config.toml
num_attention_heads = 10
rope_fraction = 0.5
parallel_block = false
learning_rate = 0.0179
schedule = "wsd"
final_lr_fraction = 0.0
MLP neurons of a small language model. Each row is named by its layer, matrix (gate and up: input weights) and neuron, and shows model dimensions 208-303. Each number is 500 + 50 x the weight over its row's rms, rounded and kept within 0 to 999. Numbers have three digits each. A neuron's up and down rows have the sign that makes its largest values positive.
A block is one neuron, or neurons of one layer that tend to fire together. After each block is what it responds to, as a language model described it from the Wikipedia text at the highest values.

L2.gate143:457503520542548508431548514497555507456532438526423491489551458471456561599572518438469538546608436475497596521458547485506556523448514531473526578487554514539526493448467532528440443415501401472497410558444471476547458498494503514504513512566472521484530544487543543469425463430472487498
L2.up143:530486496486480475528537613680568472451441504466565524576520525487484471520421409474543401445499491496515525494518565501533491559534521473472450476498405521490589497456523438534486432552614523516511478529525414406496498532477401567567553433565570502486456443519536558450474478496495511497
L2.gate233:554465568543499532538422539468525467484590488436549519493363513522525532515565576463543476451526502492565568476418490587461462503519632519465532611494472482490510626534521505525524499516420470454523466411535497507422458491433443451526469514532503529504530424472528497571477474449507541474
L2.up233:511440502509498478491471515396487568358557564599444552542396521510523470500554424394491451488536546554494483483461424478508531482415559478483462530555444477599565475447515543530605446540428485580478569455543466472459517601600478404480429484522556542490508562505477516489494506536555558553
L2.gate260:563569474452442568493575546457516537425481550524548445426448488534557474533587453485504384482551351473447576516432470584486523433496555456480464516494483516551543524507432470483544491478453538478561469469461567504558560573449469472488561517435682460426533477549503467551554507501502467504
L2.up260:547459459461497538489490468445588507530516553411431484446510448540512588485502536498538517429496493393560553509544500507515510445511452533470532441545440488509599512521440459533554409571523573495527458513457502407509551564555536537515477539454605532469507450574419503519502403432476557609
L2.gate262:541502448470519494517405485553459507374544520590527561535563471545500574627517502468562498411482507506573558512471540464550473602463474531487496560538426567453461503551462455444558400517529524452534488462452507498476566568496554472452522499543633500484453636515521507435418485501568444497
L2.up262:479397503592385470440474472488442497451573520506532511509472493458454611523491522479511474477545496487523472409462524467452490449462505469544465446491508557591566486451527528443534469520488578519496535581387505506374529533532459403542560419464429483502529476561492553495529553482453471354
L2.gate269:534520443476603597565435436486515496465532435506601503415464493481513459564558446370590519394547559647554526465475533494467567474448456515562573561496469512533450585422446543572485493500425443576496506539539464491427573589425505531582508439479445563575434526505439465490533586502448460570
L2.up269:517554479610605448460545587442526478493451468527499498511435490557457347485473477426513485516563532552509495508458525550504556572563462466515551416440531440493539599493514507473539544526500395450546475522464437473556430536449454547568526476529556501556475564646465507438461543583526567478
L2.gate582:575624495446476510526523463548535534559521458506532570448496608532426498577528526493549487476474505553387517505410519560438532505516567524541536563491499458576588503530506538428473423487486624459488536551533494616460473556481571424445520526449474562483587443542476553408456481540510506441
L2.up582:641589463551521525527434574479466548442528500547475482528449553548505496457472573466452418508445484527523517542588531450548449557530458562532482598463571445619563587550528567426513476466501551459457534476534538519455529515541530480524534470437448487494490487513432484497563557514503540485
L2.gate676:552494506520556410431567525535484565544524438537518545508504450483564540500527448440504532504486495419526456522535554502578509568502535443508519507549429480475477535582542511476500514411568501521446514500571619562518545400470419498514484548497497523476461621575483523567547534461558509466
L2.up676:571479494519482493481519382482530577489524383539513565571479451562401493489514487494587591509516548459524401551517527542504477426487578456627543528492403556502462530534518412584482485509387546535462437499496506485476519516489446527527501488512525503467423495501420608553484582506480512425
L2.gate800:563484472603533545479506547535487493467549512457463515509483508537397551497520462412537577535507527509408486522493580471547499597464554454542487458467581452518498517432439480539547443516474517456393492557513500523553404518586566495487429516453458612615466557443612578460508579429553558508
L2.up800:529497540487511409454425501559513463615468445504553403542457533594498509542478457604419443460530558402543570461514566548484540484542443485424515513506549566544526460575467475504524354484568514505472446515492459449504461406566479472461569472501562451404438418488541517481547544495523610520
Description: Possessive pronoun determiners. Possessive determiners such as his, her, its, their, often after a preposition in biographies, as in "During his tenure", "for her role", "their first"; also possessive 's.

L6.gate670:588485466521531419575509496384549533471556449478579546516539599468434508505507533464508569458479480441513534489567496523556497528537506491572550542553501474526499529514600504499580466480452473498467497452512502469472512552534461494536404527488558450472492453538453537477471619514438493355
L6.up670:439488446497558556546548501464491448608459574540590604432560471510548499496614570554480499505537548492547543487438436503487464478484580543538452547555486524565501518571530601490589482525507468429540458511372387533485555470533384467552450528591533531434499576490512454437620551518552453436
Description: Possessive markers after names. Possessive apostrophes after proper names (Noddy's, Elvis's, Nasr'), plus possessive his/His/their and "the" before relational nouns like son, junior.

L6.gate190:483526441500466568542516502433525512529516535410585552503485475522482453523581555474465509444477481457415512554469528450472421472469503505525517448585518540549513601430493475520481540476499627437399487437535577543490537507401471411498463452480612508498514538530488517589558574464433493534
L6.up190:488524507456569547489553596523535422542518437422555526436581488452456440452512449488472492470505522403581494601541424432493469406534449457512493512565487574492513534542516459527518434581581463496543483485450524467395456462490428499521470524448493457455514482474424446620537558527546435490
Description: Possessives and determiners in titles. Possessive pronouns, articles and possessive 's inside titles of films, songs or books, as in Call My Agent!, This is Your Land, or his/'s before a noun in prose.

L2.gate26:474426549568465444482435526456537514492597465517465505482594428463567415509390513538561495565453476438544486432519500528424547472602520508480424546457599484478472504529476490547399482567517480528508426543534508415493496570447466469532451511454467463650510508520508463443554497468489604454
L2.up26:545541443490563451510450442583555520351467520496528492606523541442485362461458520561629514443435482486519463502438525556532508531505522562513487514507403467528546484477551572475483430524509508555499557500641579489482432484469483550459478550498470506484491568361466504525604507495524556402
L2.gate179:584634499521564366502494540459529496514553499511514495487455433469529444467532499578530406489491495532437436474521497512497419481498528540545438551445516433462521521553536623543418421533531462495484495456467537483487437443541404571547472416604515531452543519527505505417562520412461377481
L2.up179:473509539511489473494484464551422522576508497498470542501524466517491481540510520532604533476503525595558485514477510494557492431452466425536438591482518528445495556592477499530426475543466454579476559515430574500563455408596500401458470368480528569501468431403538439583468470418396410540
L2.gate238:541511547462533552504439517496455549499489493484522497439525473496507490432568521554521501500511420447589543514510615532506573515412462525416419439456589558476488471447392570550538494471497534497532518487578506544482518466518569480434535419427507505575521516557466515518484593519535564468
L2.up238:454555574485428483559443500491448550529442546493514550533425541415504560598533444573528501441584498524563476473484597562400587484519515513460519510584578484494575565511466501502407533545452491464523500439577531468459560430500518467507450491502474483522441537522511522561519556538541544511
L2.gate283:570474485469618358534427486414552469531545593550573469601424524488439519506517513439490460442467531537466445475513435410448524447434464488545529520548486555500506432493549433505528447441558431457453472574391466483606406523495503552497512530470476495547519571463498512508385456478541529427
L2.up283:512475453513516445501463519516502536452600477543517558432478356508534416366505517506466459448531394527468513549471582546502517533584471444513457399501468530551496565571480540489414462457511589517526555470481603502594543546529530421492521496474501493533508538427573468538527465482467471515
L2.gate353:614433507582509560535586566456503578472587517487500444477431609538473399479517470469483448487460503441450411488470519435507481484456477444534549470520378437539492518529431471494548550521445489424528501467511391565515471462503477606455508558478475531437525628513591422409540401523540496520
L2.up353:487543515632554467493626575466505512430422483512556492488508491541369497549515579514558473501479529460555562600543478514506474486487400455580496511543455507438559404463531519554545567491453477513548474498525531500500515380414505474502458522488472516513441532522415496459452543499396434506
L2.gate375:601486562476439496537475507425491539463478533531486518573490562516573574454563474534471536520527569488519438492526512499503508533438444360500472510449564526509475633489476457507578461523441503504355425477455573483546572514489538462443419470592482450500523517556542494546496512457437456461
L2.up375:415520492590543509464415497461492484512478499451467516609438486582577642460470542564491462436518462491573500545493557460584492501477511515542526483502407539512491573496478481514514497518531522517494586492465557518450518517550467438407544495577525613524529498459553598437567570450588518429
L2.gate536:494579534508477463442450496524459497469558482468450528453507481489494490407487525519550571412534570472502439527551482469495468450458449442414556524387476573572490506477538491465535539483492493571528525564597484474517597473480476509517539426516445516503519540478486488600506542552614503482
L2.up536:445461577465498485411493456536449533510418534396478435433431447528514541503548508529481541396539552509486505470490509471451464411483468493511502492523459543496543581546517462427585476542574441551481440479491509498444548458466483436540444560548573484485453541457521452544550522517530454423
L2.gate547:526458492487516505488470513488534517418454529409440567430557543525532560467566529525497482497406587428452602501499560535486481539464512547550442500515474503522471528560495440465507492485506392526635540523540507556573446439357520532482515450583478514509470495529468472461442516517554521535
L2.up547:586579592543512481539527521563491505460509534502532519513573447514433488465566487525558559446416523534492385558465518507471504497579490535517478529393579473528471367446450501554489570477489520513477460451454516535543556546523401494504488434451508531446525462563525559580521529549493476398
Description: U.S. and place names. Final tokens of country and place names, above all the period in "U.S." and "States" after "United", as in York, American, Mexico; also scattered mid-word pieces.

L4.gate183:501455447460495530491466562484547473538483534489522562496487479511481500506489467552519523533559526516506459518563463385513533519496484535514578476520475490542577550522474531492456541531507462498562523572504475533516417518454469390545588560352523571466481474477509486480402508468534482457
L4.up183:434519539556468460417451479521548521492553480463413543532528492418514402492456492463478475557550510452449597382564492549507472507438607511394468395582532492505514510468506415479569551537478516615440532401531419565534542520473543501488576539497412460510516497503463601500471578474501466456
L4.gate206:475548561504493607558497475533542524486446463452472536503497466506456489482452504447537501559527537533518562545521555504517479513520502472481544564455576657558423520541497584467559429471415559618523515440471552497496640466541469428622515514458479544453448461495548405465450604514488465518
L4.up206:440548469458517636478491474471442549504494436542528507418482550510408386515517455564565488444538509516552482468549502501574464474470490559570418602587495544497483473417431545428511502564530493605492511498463492567432530488510439433568561478454492544490513531525520505518469477457506419538
L4.gate288:502476530660575439608459551542460608447468454511509506515519436516499441532595487447483460469540481489473421414501417465477506580493495472449558466443417512479519494534449554533539402528386469408543480336489521501475498491440496545500526496461526530479565419513439583502516568473541524395
L4.up288:449484592562469526439544489560563462497563491503505506496486425494617517517675504469519504491507510563533420490513471492591464528431517459512538422499452573466469499569541493434547443417496530498509503520583423598468498511445493571468555568504348449448591506540597512410470506465562480454
L4.gate475:473546521506471464496500490537518441542476543517424581415538535409506484479566475558499482583465463485519494512472532500536436551465636572480443500559594521578536566545486570418429552499545489471460501405580556577565400540411492416527481481487495500540492517471446607572531567503487479527
L4.up475:488400405511559579448510567500526490560599544462489503508568520504421422425602493481583441541589436533485518500473523500549533584495616503514468527514511555480565599526434454458492565511494460462512544485491481561594452404493460496485491527392427637576436508526482538565529450435564461464
L4.gate626:429423480529496511493390571478493581472445466439431563432422494454528560548408429573537461463571527480520602552478472547560532497534549530562545495620539509555548459514453502518451501506484445498608470578492526525535486514491545477458465547522381553511502469494441479465463492407487580499
L4.up626:445490533512496548468452477557468565514494438506500544513480459536497480408599449460503509539449523514552498524475539512478545448449464459523522456561449552489553480566443552488501506442557331465537366471458668464558528449500580582530486515576496488516520539525507548500544450572551520476
L4.gate703:504540501466570447413488515438544509492516415465396422395522536577532485503539538529464474516384551603525523549558486498506474559512548506461536449502466508514460490411522444469531460493569631502513521519467515566433484474546533540523497457500416425469500470450528393583534446519537491585
L4.up703:539519526484383607552530539492522481565475466426445476517442466468549411491465496509519559492463516524600550481565497543473526402492580564475471472488482494519532459473493572465384500442518543543460521536507587445476551539474495490535518519458473433469482479576498492509396585445407458507
L4.gate726:505533483465442507557460508566492434503528470456537507472427510424480503575504424528483543600516509427445449389616542544434488494484478561491545377487513476539419497490547546468585483466473556482630433566431536477499479420386511462462498484445569606409544509501566558447491536448544477547
L4.up726:538562473477384557504459602490413470574518457509522488487526445543409568538543506459397407486505566539515516422518456454489479462590501504513521530492493507546469494523562452479525442550550639417483503459499567572488424465528451492577535568457519481446510497471520566422492532525633560506
L4.gate772:566551521514453463525438503470444515483536450547462560546550546408477565508457471474461509526534628505421458429454478604539498501577486590462502531567580460544570486483519522482530421479449521487547542496427488535534641495419515525590541490499571580502514473491555461446548441552531391474
L4.up772:470578510480515434484469590477488543445548526530495527462495529530495488526512505479495535493549566479542509454479520478515475511541508526511562521392441501490501491532538474582513431582492409423449488597450529544539584437435449465562538407501505449416444476509528528474464398545526497468
Description: Possessive apostrophe. Apostrophe tokens right after a noun, mostly possessive 's after collective nouns such as club's, city's, school's; also contractions like you'll, and a few mid-word pieces.

L2.gate20:462584578497530442461514539437499475476518543488567474466526463507587393529398483541538494490513490570480473479432552423463479473440613365490449555489506455507512528489467433515447486478524516444550461536437487535497477522512435536512498524516571536505484461536509482482528554465507450479
L2.up20:541437462443505540500480504497460494403404535491565501470474417468442476449494603482481449508537506416502484394445585530465391558524570558534518541560483490491454553506496622580506403569496452471561587471498573522477500490480521455520506441538507401494520513447394620513535506479457572496
L2.gate58:534523407526412438595543502448443578519479528527479577446476508500558468493502488449499471485469506578471600497473483547568506558445559446532425572439610529555429556468449524547487568495506477385544507451477446520519450450509477502481538497554554481469464569408507507515481496496515527523
L2.up58:459511522486524447507453453428490544545508442551627539571419489445538564489483498401498443476514504547518564515496454580572512501452529461511444520415561562641499535509506464496448394510455467465509463474528560464507511480461436474568492511557515492528436541586575481444504520476475529619
L2.gate99:511507523605528539506566540603522465507401474439562560496523424496506463556597494529496524436471595483520451447589497477448471399503545549528625444411556544465534501411474520439533535523456551545421449488521404445531507444477491489501540591532507503413503504488504481455425593500545473575
L2.up99:596476418526526452512563486540502453546492557498521499556561516458577557531592463528518334620505558506551494549507495430536526461482474398568522627503545501554484462516484507529431503522557591535637539498600521501477514539456559406472575536408479571423475449437555465509518520582565500460
L2.gate239:317538521559484495500477559510475507544451511489559525490477542503426437541548462605484485458508516515405539477486555552454402552460584507496402445506527505565518547418422457430562578516401464500541481417545556541429526507547475511595412533447487597425460549475482534464462457585475560487
L2.up239:541448545484517543479479398500514474568544544474558539484552497429537507491528511407539450453541450560332437536494541450550375502388485527521456445481501488519578580462509544595554504567526481479505521430475522577456475607428496456449487474526540546400493543506521593470460519529571528391
L2.gate243:500537500457477518466428590525496526548518572433522385493373544497518475576494454492482398432472532546436428564522507379506467471430503487516485553575495542513548483574478410504593535432475489554500490436632497526512386594435469524566519454492469531526426466514500490476523601443459552509
L2.up243:540380586513458502517434499640506570527478459480507515495427523422486430526561531462522457494517454488435507495484460530452463433518547527510490468579533557458502502609386477481456573495512455483459518452552459504636509506504464345466483467436514439485530404499535489576551585558496442458
L2.gate254:595501441472486550489467545393587405502576547508457549529474479419484456544500527556466491527456509462536506508486418583468519474510444503478518596456588458454419497577474490462545495474477518394524562536468490533477543489553553448514505528455504510450564451524554508418484568527383419438
L2.up254:448456519507393566569471422557591520503511482581510527466469525550450514443459547393497504563437504508511503442623425589537482551567480429539529485454489505524495514438487538475494499581561401493409515507554482562542498569585479478546459460442580517461551527524536556402474534553505536579
L2.gate360:618501493512440406591457432535409490428553462531517425484414480540583517436489394514520456529463577548545416407496425462468452602562535528612536482447518523621552572515515476438421506492469453528630475525478511558445517558493563442483467470562448457517513609482587534496456548550493538554
L2.up360:521540392507477521479470542512491531594565528521503524503530478500500398485525550543426436412468523531529387553485458486469475560468531557545429467488488512507504514564514476489471491572500493436514571507519530486448506545543465477567518514468504529487430598574461441460474436471492556461
L2.gate814:422447603579496437500462494499624515485564516474483518528453487528528528535486440499476527491468483507422553515417541535560505480567594428454454564502559525554526460537506539522476464460503521475538482489541434607488628493626550458510562600491436459501475536527542505533528502557520447506
L2.up814:504464546489532472456484501445554535440540422448543439516507540504381503529478527577495499525483553523457546469520498529480574530466580575478480431545446530560589423543433509483550515560429449511596487455511522545505570506490622552496526452472518460454571508540470546480536520508562504479
Description: Apostrophe inside words. Apostrophes inside words: possessive 's after nouns (women's, club's, nation's) and elisions in names like L'Auberge, O'Conner, D'Agosto.

L6.gate589:474563506425513450507470463561454449419574515484521522561360519491448481463507496458533464545542456575519479639489599444479534467452465509446464528490474477479486515491506410479507486492428496569454457457559620402497469478569595616563523466518585467383602479457529457398465534478646439500
L6.up589:349560502509461473512424470643490504522462584624516511460525523513435423425598408527549431521536489618428480565557497545456541427443494479571526479503509558497515483520539510515513461635441531516480474392548556442471411497519535580596506495540449470456556519454502484411459523502597505493
Description: U.S. government name-starts. The period in U.S. and States in United States before a federal office or agency (Congressman, Army Corps, Marine Corps); more weakly, first letters of acronyms and names (DEA, DGR) and the.